python train.py --d_mlp=384 --qk_norm=false --beta1=0.93 --lr_head=0.0102 --warmup_steps=200 --schedule="wsd" --decay_fraction=0.84
MLP neurons of a small language model. Each row is named by its layer, matrix (gate and up: input weights; down: output weights) and neuron, and shows model dimensions 64-191. Each number is 128 + 24 x the weight over its row's rms, rounded and kept within 0 to 255. A neuron's up and down rows have the sign that makes its largest values positive.
After each neuron's rows, "fires before" lists the tokens most often just after its 100 highest values on Wikipedia text that the model never trained on; "fires after" lists the tokens most often just before its 100 highest values on Wikipedia text that the model never trained on.

L15.gate83 [121 144 157 136 132 145 116 141 129 157 127 153 151 136 156 120 117 134 116  95 155 111 157 124 141 122  89 143 135 140  96 110 148 156 118 143 114 138 117 140 132  93 149 136  88 100 146 148 115 145 130 118 132 108 148 125 198  91 119 169 102 118  99 140 125 124 165 126 182 146 151 159 124 104  87 104 116 126 151  87 168 123 112 106 132 144 148 173 153 128 101 117 109 174 135 124  96 144 120 133 126 148 160 140 139 129 113 138 128 149  73 138 145 116 171 142 129 112 107 128  96 144  90 112 141 171 145 137]
L15.up83 [119 164 164 100  80 144 101 100 110 101 127  88 128 164 147  77 118 105 124 122 107 124 107 143 147  99 174 132 123 149  90 179 174 127 145 115 110  99 104  92 132 127 181 145 120 158 144 114  94 113 109 138 128 150 111 129 160 107 131 109 110 101 142 101 117 135 152 114 156 134 144 110 123 132 102 158 138 137  89 138 112 146 153 119 102 100  86 148 155 127  78 149 105 126 125 141 145 145  75  85 131 113 138 191 134 123 108 192 125 113 113 156 157 125 106 150 127  82 112 124 104 158 124 111  96 132 124 120]
L15.down83 [152 121 136 136 133 132 133 139 122 153 104 145 117 108 150 117 115 139 125 148 128 116 157 124 155 168  93 114  98 134 158 105 120 208 110 171 140 150 139 118 158 144 123 158 126 125 118 107 143 148 106 108 130 123 125 159 112 168 164 131 153 163 118 181 136 149 131 142 124 126 150 134 146 159 163 112 129  89 150  93 164 137  74  81 117 170 155 139 122 138 100  83 131 111  81 137 116 145 131 140 114 160  90  83 141  95 171 165 115 128 124 117 137 126 131 136  88 140 144 149  97 134 124 131 135 132 121 108]
fires before: " |", " |\n", ":", ")", "ry"
fires after: " |", " to", " and", ".", ",", " medalist"

L19.gate37 [127 118 155 145 133 146 135 161 138 106 109  91 147 148  95 141 136 138  94 156 100 144 121 124 103 131  72 153 104 141 126 150 123 165 106 132 168  86 109 151 120 120  86 140  99 152  96 151 139 119 117 101 135 126 114 147 119 107 158 115  69 112 136 147 176  84 137 123 153  93 161  95 123 150 136 106 140 156 151 134  90  82 153 116 121 131 161 150 132 162  99 122 134  96 144 113 111 138 141 137 155 112 180 149 154 136  97 128 155 124 111 155 120 142 139 133 165 138 169 140 160  92 128 148 122 175 141 151]
L19.up37 [146 132 110 165 122 180 116 106 113 101 140  95  71 120 169 105 136 137 181 128 115 114 165 118 183 155 164 137 146 164  94 119  84 137 149 118 147 114 134 104 130 113 180 175 157 111 140 125 141  63 111 172 193  99 120  98 130 124 140  98 118 173  94 130 125 119 117 152 153 153 127 114 151 155 125 143 129 177 122 126  90 155 138 147 103  98 102 119 159 111 140  96 160 117 133  78 149 133 125 104 124 113 128 102 123  99 117 116 149 126 134 134 123 129 125 115 145 104 103 132 114 160 129 178  94 112  94 115]
L19.down37 [125 128 119 133 159 128 163 157 125 145 136 117 196 136 102 134 146 130  87 116 104  93 116 183 116 120  96 143 123  71 142 138 146 151 132 125 136 113 100 107 158 116 105 179 151 132 126 195 110 149 158 144 173 178 118 148 132 106 155 119 146  96 148 154 137 103 152 133 120 134 161 121 100 123 127 141  97 131 132 118  99 178 157  98 128 127 109 143 116 143  62 105 104 141 123 156 110 156 111 115 108 144 120 151 121 128 154 115 117 122 125 118 104  97 138 136 134 152 135 121 133 156 143  82 146 134 170  99]
fires before: " "
fires after: "0", ")", " ", "2", "1"

L19.gate77 [148 162 184  85 126 109 166 164 144 128  90 105 139 115 121 107  99 102 119 119 143 148 111 130 135 152 109 134 129 133 114 115 147 160 102  88 178  78 113 141 140  85 111 154 145  86 143 157 155 153 163 147 141 118 116 139 140  84 139 167 108 126 130 148 148 124 137  87 145 101 155 106  95 122 123 111 156 134 128 177 135 161 175 122 157 156 140 145 137 141 125 119 130 136 160 106 165 103 116 113 161 118 143 142 134 103 116 170 117 140 135 158 169 123 164 109 152  75  89 108 153 144  86 127  96 121 161 172]
L19.up77 [157  77 169  80 147 131 149  82 113 127 130 123  97  91 169 129 140 146 155 138 125 171 112 137 153 131  95 133 128 120 104 104 167 117 107 126 111 119 108 147 141 132 114 114 121 110 117  94 165 137 164 132  71 133 168  96 102 134 139 131 136 122 127 129 104 117 159  98 123 171 112 161 140 114 132 124 138 115 144 127  98 110 149 112  88 139 121  97 118  67 113 100 118  98 127 119 135 116  98 140 116 136 131 136 120 113 141 120 116 128 134 101 145 101  75 149 107 138 106 110 123 122 123 173 158  94 109  89]
L19.down77 [131 127 124 162 119 138 115 118 137 101 128 135 184 160  83 159 124 154 126 117 127 155 139 157 155 139 103 118 108 107  75 124 108  99  76 156 121 138 132  95  89 115  82 127 132  80  95 143 133 129 128 109 117  97 111 133 104 129 153 158 121 123  99 109 134 106 149 108 139 122 162 147  55 175 151  97 126 120 150 130 125 101 112 106 115 148 113 111 155 130 139  82 148 136 156 134 174 122  96 130 171 136  85 149 151 109  97 177 118 137 116 110 126 146 155 139 146 143 138 114 111 149 162 108 114  87 114 135]
fires before: " m", ")", "/s", " km", " |", "ath"
fires after: ".", "\\"

L8.gate181 [160 113 121 166 137 136  99 155 133 186 153  87 137 105  95 154 128 151 143  83 123 137 158  72 118 151 136 135 128 164 131 136 106 156 146  85 128 169 148 133 125 159 120 118 133 148 144 108 126 151 126 126 122 109 153 104 131 134 129 126  99 126 175 150 161 130 157 147 107 137 140  92 178 137 140 133 120 100 109 121 113 161  84  80 138  91 134 136 114 162  81 162 147 156 135 122 101 104  94 161 123 129 138 167  95 137 125 130 158 162 139 154 131 121 154 139 110  83 114 103 112 110 181 113 125 145 132 120]
L8.up181 [150 119 199 142 132 139 137 177 141 124 149 115 113 104 138 139 109 172 115 124 172  94 148 153 164 112 143 101 131 147 118 149  81 129 110 124 132 109  81 130 113 144 136 147 135 131  98 134 122 154 147 123 133  98 159 123  89  71  83 131 105 147 153 141  82 151 133 120 144 114 144 124 147 124 158 100 113  95 162 131 159 136  75 145 121 122 109  90 117 128  87 147  99 163 154  94 115 118 119 164 147 149 142 105  88  75 120  92 149 137 125 139  99 144 175 125 106 114 133 130 118 153 144 116  79 131  77 104]
L8.down181 [111 128 102 113 137  94 112  61 150 120  86 130 116 138 129  97 132 134 137 127 108 151 111 132 119 126 104 166 137 120 124 123 152 129 122 136 121 146 144 111 153 123 139 114 106 129 154 130 154 126 120 130 118 137 103 124 132 155 143  94 181 135 170 126 179  89 130 119 125 135 128  96 109 128 102 207 144 125  96 121 156 143 165  92 131 140 181 146 142 126 160 127 164  84 126 121 113 136 124 128  87  78 104 149 153 159 136 161 135 135 173 124 118 143 118 135 130 151 140  76 107 145 116 153 187 106 134 116]
fires before: " ", " –", "}"
fires after: "0", " ", " pro", " –", "4"

L19.gate244 [130 162 174 166 128 183 114 160 133 185 144  75 104 140 176 124 127 162 118 131 123  91 108 155 128 124 164 131 103 133 139 106 109 120 134 106 144 132  86 153 140 144  99 144 113 114 125  98 142 137 133 145 123 131  95 153  83  71 134  98 114 111 142 147 138 116 111 116 119 158  98 153 119 102  97 134 106 131 132 121 128  86 187 124 127 135 120 133 137 127 150 109 137 123 118 100 153 123 140 143 126 136 134 160 140 109 112 131 137 103 119 108 103 139 109 184 165 144 117 113 117 161 136  99 145 124 157 162]
L19.up244 [103 153 129 110 170 124  79 132  87 127 149 121 105 132 105 129 129 166 122 141 118 118 110 142 104 130 109 106 147 173 141 114  85 124 108 128 117 123 142 119 106  97 164 143  92 114 123 138 115  46  96 129 135 118 173 125 117  92 164 131 132 119 148 105 152  78 144  91  72 155  99  87 154 141 144 126 112 128  92 139 131 117 135 124 197 121 115 121 130 107 114 122 136 163 128 135 127 116  66 121 143 156 130 102 117 150 127 184 148 126 117 121 153 147 108  90 113 111 154 147 126 159 152 110 149  96 107 146]
L19.down244 [118 136 136 109 110 125 154 111 134  91  92 167 162 135 151 114 101 131  95 104 110 168 125 161  95 109 102 129 135 122 103 132 153  75 164  85 107 126  90 137 136 138 131  95 120 135 104 118 133 147 105  94 127 161  98 104 134 140 103 103 142 108 126 139  96 109 114 145 144  87 100 140  97  83 120 138 106 128 161 135 140 194 133  82 115  89 147 186  74 138 127 153  81 101 153 133 124 111 156 104 130 126 127 141 104 135 105 145  96 125 137 134 104 134 174 121 115 131 100 139 105 144 100 147 117 162  94 111]
fires before: " ", "–"
fires after: " ", "2", "1", "0", "3"

L6.gate287 [122 184 131 128 148 137 144 135 130 143 123  99 101 133 173 114 144 159 124 174 135 130 105 141 137  82 126 133 123 114 123 144 100 102 116  95  95 174 144  74 124 112 115 122 120 105 132 113 105 115  93 136 112 124 123 106 137 171 133 112 135 110 105 147 115 128  83 147 167 167 140 137 150 128 154 128 120 147 161  86 150 159 145 136 138 155 117  78 134  96 132 160 106 114 127 169 111  89 117  89 104 140 104 122 113 132  83  96 162 110 137 124 173  57 156 117 156  91 153 122 135 136 130 106  88 129 142 136]
L6.up287 [116 139 117  98 110 111 144 131 136 125  95 134 139 144 133  78  97 111 117 171 111 152 109 104 179 122 143 155 157 150 152 143 182 154 143 115 121 129 115 137 135 128 174 164 126 137 117 143 156 153 169  92 128 193 132 102  84 116 135 127 168 145 102 124 179 125 147 141 134 117 162 132  90 139 151 178 123 130 124 104 126 118  97 137 118 120 164 109 115 116 157 138 117 123 103 124 131 157 154 146 133 125 128 113  94 152 161 171 107 153 123 100 130 100  86 113  95 101 114 154 110 140 155  89  89 152 123 150]
L6.down287 [167 129 132 160  94 132 131 122 132 149 165  90 146  98 135 143 165  91 102  69 154 119 159 131  97 150 128 138 118 103 123  95 103 139 119 118 133 108 130 137 170 135  98  79 128 123 158 145  97  99 127 125 146  97 133 127 146 136 130 141 101 127 111 162  87 135 104  84 120 155 123 160 159 152 146  74 106  90 137 184 117 140 143 127 134 134  92 133 139 130 110 143 117 145 117 159 135 104 146 108 133 141 115 158 160 123  45 100 137 136 109 137 101 148 146 165 147 146 130 114 135 100 125 140 126  85 114 128]
fires before: ",", " |", "–", "."
fires after: "20", " "

L19.gate324 [151  75 164 103 138 132 148  93 120 136  90 122 142  48 127 118 105 128 131 119 100 117 117 119 159 128 139 148 157 134 158 114 122 133 122 142 116 134 132 158 129 137 137 113 124 154 107 150 104 101 137 129  92 157 138 130 179 133 164 169 101 102 128 135 122 159 174  83 156  84 143 119 109 105 113 129 137 126 130  95  86 156  98 109 109 181 118 106 129 151 111 122 133 146 130 148 118 103 151 102  91 143 134 146 122 151 124 116 154 132 122 128 134 164 146 146 159 142 124 110 144 122  75 136 139 112 103 131]
L19.up324 [151 134 145 129  65 155 137 159 142  99 140  94 130 121 165 104  75 144 149 148 139 113 154  99  79 145  97 143 156 146 143  57 108 109  98  99  87 151 116 161 133 137 161 133 146 111 126 163 110  87 127  81 105  96 154 105 124 197 103 136 128 138 152 145 166 142 135  87 161 126 144 139 131 115 155 165  92 106 108 114 146 164 158 110  97 108 149 124 178 157 101  97 141 115 170 151 119 132 151 127 128 123 153 154 105 101 116 125 104 187 126 135 122 128 150 156 121 137 177 128 153 121 159 165 146 128 168 144]
L19.down324 [116 163 111 136 140 155 129 100  99 140 149 111 139 154 100 131 167 112 116 115 123 154 114 123 137 112 133  95  99 135  86 164 146 150 103 130 182 101 144 113  79 147 177 133 129  82 118 140 155  80 141 102 125 121 165 130 159 155 120 156  95 117  88  97 127 123 114  65 140 124 120 139 138 127  97 135 133  92 191 108 127  79 140 164 145 115 116 106  98 124 120 156 102  82 125 119 109 143 131  88  95 100 130 146 126 129 113 128 161 138  70 120 131 151 150 128 122 181 132 121 129 144  99 115 151 119 138 107]
fires before: ")", " m", "°W", "°N"
fires after: ".", "1"

L19.gate308 [156 163 103 141 126 156 100 161 133 149  65 158 153 109  92 151  88 148  66 125 101 148 117 155 148 115 119 122 138 109 144 120 102 123  80 127 118 131  70  93  95 136 164 130 111 118 203 110 122 126 113 100 127  95 130 114 138 116  97 110 140 132 112 181 100 144 140 129 127 109 138 143 153 118 112  99 126 146  98 100 152 113 105 174 147 158 121 127 113 137 136 159 111 126 128 153 148 110  99 134 157 100 145 133 124 132 167  95 106  93 152 138  97 101 165  90 171 139 113 159 129 124 154 144  83 116 156 108]
L19.up308 [138 158 155 140 140 124 128 152 138 188  58 189 119 117 114 148 122 105 102 110 142 103 103 147 123 110 130 144 142 168 137 112 151 108 151 155 110 119 107 154 139 113 176 146 146 137  88 120 167 107 136 168 129 100  91 111 161 108  70 126 109 180 131 151 128  99 158  99 133 114 143 128 130  61  99 127 149 126  95 136 157 141 101 131 149 185 138 153  79 110  99 106 136  97 153 144 108 136 144 147 105 167 139 136 130 140 120 125 140 145 125 127 133 132 152 149  92 128 127 162 149 109  99 143 109 124 118 111]
L19.down308 [141 137  77 130  84 100 141 127 128  97 136  86 148 139 101 133 165 106 149 155 185 125 121 106 128 138  94 141 150 109 119 210 139 139 140 112 197 171 168 142 142 164 119 162 114  83 115 133 122 147 123 146 176 120 160 182 112 125 130 157 106 116 144 110 113 111 138 175 139 135 122 130 141 114 140 114  97 149 159 104  81 127 122 150 144  78 107  85 114 114 148 137  94 132 122  82 137 124 112 135 133 149 114 107 172 163 142 146 110 116 115 149 136 128 164 123  96 111 124  72 108 130 141 117 105 113 125  95]
fires before: "0", "1", "2", "ed"
fires after: " |", ";", ","

L18.gate181 [167 152 107 152 132  87 117 128 120 122 143 100 158 131 119 139  95  99 139 138 122 131 142 178  77 137 124 124 110  70 142 123 144 151 126 123 118 128 113 135 123 137 109 124 128 138 162  93 113 120 137 132  85 122 126  99 177 142 132  94 152 101 106 135  63 117 156 141 154 120 162  78 106  83 114 141 102 102 155 145 167 143 147 106 129 129 153 129 103 136 147  85 139 121 107 117 115 114 169 119 134 121 124 130 119 116 114  89  91 112 121 102 150 136 181 157 116 136 125 152 125 160 112 142 129 136  92 139]
L18.up181 [119 142 120 128 113 146 151 133  90  68 138 123  96 120 123 123 105 108 134 140 150  85  98 152  93 122 133 121 157  83 135  80  80 138  98 124 136 123 138 138 160 134 136  65 116 165 141  87 153 146 150 133 116 126 110 119 133  97 143 103 125 119 176 168 140 128 171 132 137 116 157 143 140 109 160 109 127 151 128 187 129 172 156 140  90  90 107 124 108 119 179 115 123 133 116 149 134 147 150 133 146 129  84 120 135 108 104 133 149 120 110 130 133 144 161 131 159 145 146  89 146 136 128 131 132 144 127  85]
L18.down181 [127 153 135 108 123 142 133 132 140 134 126 114 150 106 113 167 111 166 131 150 155 131 128 158 142 105  88 114 114 142  94 133 133 159 105  93 100 130 116 122  87 146 109 135 101 102 118 155 103 159 118  78 108 109 102 137 164 142  80 146 154 128  97 146 135 119 105 147 119 104 104 138 137 120 142 160 138 144 108 128 132 146 115 108 148 143 147 126 138  86 104 107 140  81 133 137 126 130 112  72 156 140 146 120 110  96 180 156 103 119  83 139 143 157 115 130  92 124 155 119 137 126 163 154 165  96 147 129]
fires before: ".", " |", ")", "%", "1", "2"
fires after: " ", ".", ",", " ("

L16.gate45 [124 145 113  92 143 132 169 124 139 110 124 118 161 105 133 132 139 108 137  86 141  99 129 138 151 110 111 151 117 131 138  83  95 189 147 103 116  80 141 129 167  96  92  95 118 120  87 115 154 120 135  98 151 124 135 167 184 172 101 110 103 107 155 114  94 144 119 150 137 120  86 111 127 103 126 164 106  99 135 101 117 134 170 103 134 120 103 112 118 136 123 140  85 111 105 134 124 122 128 180 117 169 121 123 120  91 159 167 144 138 128 103 142 110 178  84 119 115 128 122  93 136  93 157 140 120 131 145]
L16.up45 [124 142 125  93 145 184 133 118  57 112 132 103  72 143 145 169 145 106 129 124 117 166 109 108 116  98 111 132 135 112  94 137 159 125 174 109  91 118 118 120 167  94 143 117 151 151 139 103 117  89 114  87 125 105 123 127 143 118 188 113 125 125 134 195 114 120 126 148 170 154 137 143 159 117 126 164 139 180 100 139 113 133 110 128 145 124  97 127 158 116 118  94  89  85 107 146 116 128 100 143 149 131  74 124 115 114 130 174 128 129 151  98 112 112 130 148 147 124 124 141 108 105 155 159 184 122 138 138]
L16.down45 [ 73 128 153 154  50  82 135 135 127 136 131 114 180  78 140 164 118 150 154 137 136 113 116 139 141 143 120 137 121 168 149 108 127 150 122 129 127 100  97  74 135 156 101 130 125 137 110 153 139 124 153 104 167 129 106 150 120  69 144 132 130  94 102 116 101 112 131 141 126 135 147 102 109  94 125 175  94  85 164 148 110 160 155  57 170 139 102 146 129 140 140  92 153 108 175  89 132 137 107 132 167 119 130  97 139 107 114 138 125 128 149 162 136 105 166 119 156  97 133 129 128  94 109 151 139 121 148 141]
fires before: " ", " W", " D", " C", " Q", " L"
fires after: "R", " W", "F", "S", " D", "1"

L18.gate185 [143 103 121 109 171 144 150 133 137 179 142 159 114 132 104 131  86 111 137 125 135 163  90 135 105 145 177 118  98 145 136 124 118 156 118 139 142 114 128 144 165  86 154 147 125 100 144 156 153 131 108 113 115  78 153 148 141 174 128 105 101 126 149 149 141 146 139 161  78  97 143 158 116 144 122 124 151  86 127 124 146 140 115  95 108 167 129 148 154 143 110 105  85  82 109 110 138 118 137  80  97 117 101 129 142 152 149 110  96  69 134 125  98 126 157 119 174  97 100 143 162 168 128 144  98 115 171 116]
L18.up185 [ 87 154 125 148 186 138 136 112  90 147  88 135  89 152 154 121 145 127 107 112 122 123 133 155 158 105 116 114 126 120 123 105 171 120 109 139 130 155 158 102 133 151 117 138 135 131 175 139 146 127  98 115  96 142 137 101 158 163 129 132 103 113 107 109 126 106 182 164 109 134 118 173 157 137 142 143  93 128 138  92 169 121 128  93 145 179 138  74 141 143 112 111 147 108 127  85 136 115  71 149 147 125 138  72 150 123 107 134 164 177 141 112 138 104 138  89  81 148  90  69 119 146 123 126  95 110 142 123]
L18.down185 [157 133 126  98 120 138 107 101 144 120  77 100 168  87 123 153 134 105 134 157 152 131 103 120 145 125 135 149 147 135 128 124  92 121 110 129 189  76 101 116 124 121 143 143 119 181 120 163 132 122  92 126 154 121 125 123 139 171 123 127 135 112  83 103 141 167 183 160 142 142 109 141 153 116 167 178 111 142 122  76 131 171 100 154 101 120 114 108 177 120 147 156 149  84 106  90 141 130 154 134 114 108 122  98 104 129  95 142 125 102 140 124 121  91 125 125 170 172 145 125 109 147 130 137  92 118 162 108]
fires before: " |", "0", "1", " |\n", " |\n\n", "reme"
fires after: " |", ",", " the", ";"

L20.gate273 [111  65 134 128 131 155  98 134 107 156  99 116 121 154 132  91 119 133 137 155 124 138 151 179 117 141 159 136 152 173 157 167 142 170 139 128 140 134 112 176 138 113  83 113 152  91 184 132 175 117 115 185 109 128 169  88 123 142 147 117 121 114  81 111 122 177 132 117 128 148 160 115 156 123 129 104 106 127 120 113 149 154 106 177 100 138 120 103 135 138 153 169  93 123 136 187  95 116 145 103 119 146 106 128 106 181 136 147 130 146 119 191 116  72 144 122 150 131 117 125 132 135 121 133  99 126 167 159]
L20.up273 [108 152 128 115  99 123 138  72 170 108 118  99 183 142 126 127 109 109 127 121 138 136 127 127 142  97 143 135 168 100 153 105 130 160 132 157 135 105 111 108 127 189 120 107 142 141 125  93 141 150 152  95 125 107 169 118 111 102 130 136 184 103 118 101 145 163 133 131 113 135 132  83 130 134 105  93 140 113 125 130 132 117 148 174 104 170 163 132 139 107 167 149 137  87 127 131 158 139 141 114 164 139 111  97 136 176 121 185 128 108 132 147 141 105  98 144 112  88 168 111  61 156 123 132 139 166 117  86]
L20.down273 [166 139 148 141 149 106 145 145 151 101 135 169 134 138 133 139 105  96 124 138 150 130 128 150 121 137 113 142 124 117 134 125 128  92 106 125 146 156 149 125  96 136 134  97 137 129 142 131 145  96 104 115 135 122  62 119 129 121 134 155 145 171 142 139 146  77 172 124 134 181 108 111 145 136 109 143 128 170 156 117 137 134 122 118 135 111 118  87 126 105 117  91 115 125 145 127  85 124 161 128 145  72 134 106 133 106 109 137 135 135 136  90  96 117 126 121 111 123 130 135 178 148 130 144 143  90 100  85]
fires before: " |", ";", ")"
fires after: " ", "–", "19", "20"

L14.gate338 [ 75 122 162 111 134 119 131 172 131 154 116  93 138 141  92 131 136  97 153  99 118 140 169 129 113 114 139 157 155 137 167 140 124 162 147 139 101 136 117 120 122 107  98 141 151 128 143 156 133 101  82  91 167 143 151 119 152 112 151 115 107 107 109  91 107 152 148 126 107  82 147 128 126  92 132 109 160 134  99 124 107  96 130 100  92  95 111  99 121 146  89 139 128 129 130 117 104 157 135  94  60 156 122 156  96 136 129  97 103 131 118 145  78 113 133 110 122 173 121 115 150 111 155  96 117 114 129 107]
L14.up338 [149 102 106 138 127  99 165 135 127  90 127 132 172 151  95 172  93 109 102 115 137 129 175 124 211 140  92 127 114  96 101 114  99 148 141 105 112 111 121 124 144 133 135 112 152 111 113  91 139 125 119 142 107 100 167 131 108 120  93 132 122 118 141 123 129 173 119 128 137 124 164 136 101 127  83  87 135  84  91 126 131 125 146 131 130 133 156 132 116 113 124 129 121 121 142 119 108 159 152 144 154 120 130 114 106 134 144  98 159  72 129 120 159 105 116  85 129 130 106 102 147 113 105 174 178  76 119 112]
L14.down338 [144 124  98 122 107 132 133 115 121  98 160 176 114 110 122 163 109 151  88 173 150 136  93 137 112 162 142  79  96 105 112 130 126 135 150 109 146 130 137 141 146 133 134 155 139 103  99 123 141 147 149 163 105 109 160 117 110 103 117 140 148 141 142 142 158 109 152 136 147 184  64 117 129 166 161 104 149 122 137 129 119 150 120 176 130 128 142 175 163 130 142 133 146 133 124 137 146  71 105 166 187  82 115 108 126 124 159 120 124 120 120 152 166 147 120 126 126 127 114 142 114 133 120 155 128 103 139 150]
fires before: ",", ".", " to", " he", " |", ".\n\n"
fires after: "19", "20"

L11.gate345 [108  94 146 114 120 127 115 144 112 105 117  90 116 170 142 135 158 125 152 111 106 159 134 171  96 118 149 153 155 143 122 118 118 151 124 122 136 124 119  96  81 147 134 121 153 126 151 113 130 133 122 137 102  98  92  96 109 144 122 111 103 111 152 156 164 136 153 113 102 136 117 149 172 148 144 128 125 161  79 115 171 141 180 131 140  94 117 128  78 145  88 129 117 104 123 112 109 135 168 145 110 154 125  89 132 111 141 121 114 100  96 105 122  88 108 158  98  86 156 150  82 113 129  99 127 123 116  89]
L11.up345 [160 107 139 122 119 136 157 140 135 112 166 137 119 136 101 151 152 114 132 127 133 138 104 134 140 143 148 144  92 112 172 137  80 107 116 120 127 147  95 157 158 138 144  90 150 130 163 135 154 114 167 132  70 143 101 128 138  92 127 113 132 141 157 147 134 104 142  93 118 115 148 113 146 141 159  95  95 138 124 119 165 124 133 157 131 117 134 104 105 137 142 122 147 115  57 128 159 106 140 135 130  90  91 119 128  93 140 142 152 123 133 178 179 170 104  98 135 130 136 159 115 123 154  78  93 123  92 128]
L11.down345 [125 132 119 109 140 166  91  74  89 160 167 113  69 120 123 113 112 124 147 134 150  89 132 136 133 120 122  94  92 145 146 123 157 106 144 119 132 108 106 128 124 127 112 159  92 119 159 106 111 111 153 181 121 119 126 124 101 112 120 116 125 119 120 103 102  86 127 187 137 142 167 171 131 103 123 123 157 177 123 104 128 134 163 123 146 117 163 155  69 116 158 144 176 114 138 137 163  74 130 129 121 130 104  83 127 168 112 118 115 110 110  74 130 169 155 124 116 136 153 118 111 131 115 150 134 101 132 136]
fires before: " ", " A"
fires after: " ", "0", "L", "°W", " |"

L19.gate176 [111 149 155 131 149 124 112 133  76 138 126 140 104 144 106 152 109 127 140 184 110 130 161 133 121 143 146 137 135  86 107 171 124 143  88 176 103 148 153 150 126 132 122 110 116 119 132 124 114 110 103 141 134 122 129 106 143 110 158 141 125 156 114 124 179 144 151  81 120 110 143 146 129 174 102  87 127 155 115 111 173 103 111  91 120 141 120 147 108 167 158 123  71 103 116 130 118  54 142 139 150 123 132 118 134 158  94 126 162 124 133 131 133 111 151 144 113 157 176 137 139 110 112 162 127 163 147 109]
L19.up176 [153 139 139  72 146 137 113 154 109 117 116 146 112 108 162 131 167 119  97 141 141 125 153 104 165 122 112 155 132 134 119 107 127  67 112 133 106 118 124 127 105 143 103 144 110 123  70 147 137  99  96  73 106 102 104  78 163 167  85 149 137 131 143 148 130 130 135 103 114  99 156 136 180 147 147 113 112 141  91 109 180 107 145 134 158 125 104 151 136 143 128 120 155 114 195 113 112 107 110 113 143 187  76 121 118 182 177 128 148 162 154 128 143  99 104 151  85 160  97 121 130 140 172 173 131 105 123 145]
L19.down176 [169 122  70 146 123 119 112 151 166 139 149 114 174 165 135  95 114 121  81 113 126 114 133 141 103 130 102  78 114 146 107  86 110 129 170 135 158 134 110 131 143 139 140 145 152  71 162 161 137 175 196 170  91 146 129 189 143 111 134 147 111 138  84 142 146 154 124 144 139 114  71  98 113 118 108 154 122 125 165 161 108 141 157  91 103 134 149 141  85 101 146 119  93  96 112 144 121 148 161 132 143 111 121 135 129 121 119 118 147 112 113  90 127 136 151 120 155 127 127 132 115 172 107 120  88 164 142 155]
fires before: "0", " G", " |", "1", "ed"
fires after: " |", "\n", "0", " to", " ", "19"

L8.gate374 [117 125 146  95  90 110 148 140 140 151 141 126 112 114 183 105 116 101 151 148 128  85 111 126 160  89  97 119 115 108 119 107 123 123 130 127 100 140 168 125 125  78 106 150  93 160 113 155 138 178 147 112 142  53 137 147 125  93 116 181 154  89 154 122 145 126 145 120 138 162 175 140 144 108 143 123 112 105  98 113 151 117 103 111 139 126 156 127 137 123 117 112 147 111 159 168 130  98 149 156  84 128 139 146 160 110 121 121 169  89 138 137 149 120 130 116 109  97 146 118 131 122 126 142 119 125  96 109]
L8.up374 [141 104 104 105 108 130 154 104 106 137 161 184 174 139 153 151 131 104 121 152 160 119 126 137 117 173 138 144 167 114 130 165 111  82 141 110 144 138 123 119 100  94 121 148 129 174  95 145 108 157  97 132 150 121 103 145 158 105 104 117 127 126 109 115 134 124 128 147 170 144 144 109 171  97 126 139 148 138 102 122 150 124 186 131 126 146 107 134 106 130  89 119 134 113 129 136 138 134 122 154 104 136 115 122 115  76 107 169 142 152 161 117 143 149 145 120 124 118 157 195 127 116 158 128 162 135 129  89]
L8.down374 [148 115 137 104 160 147 121 112  99 117 113 124  97 137 164 107 120 146 145 128  90 110 135 100 141 133 101 144  88  99 107 105 152 128  94 145 103 149 135 120 144 152 127 125 102 110 163 131 172 142 150 127 144 149 124 103  53 128 130 128 137 114 123 125  88 126 169 105  99  98  98 122  78 157 143 133  93  98 162 159 135 129  59  94 112  85 118  80 146 124 129  99 119 120 135 150 114  97 134 130 163 133 137 128 137 123 126  98  82 130  97 133 122 102 156 151 105 179 106 109 141 110 108 129  93 110 137 133]
fires before: " (", ")", "j", " |", " m", "%"
fires after: ".", "b", "up"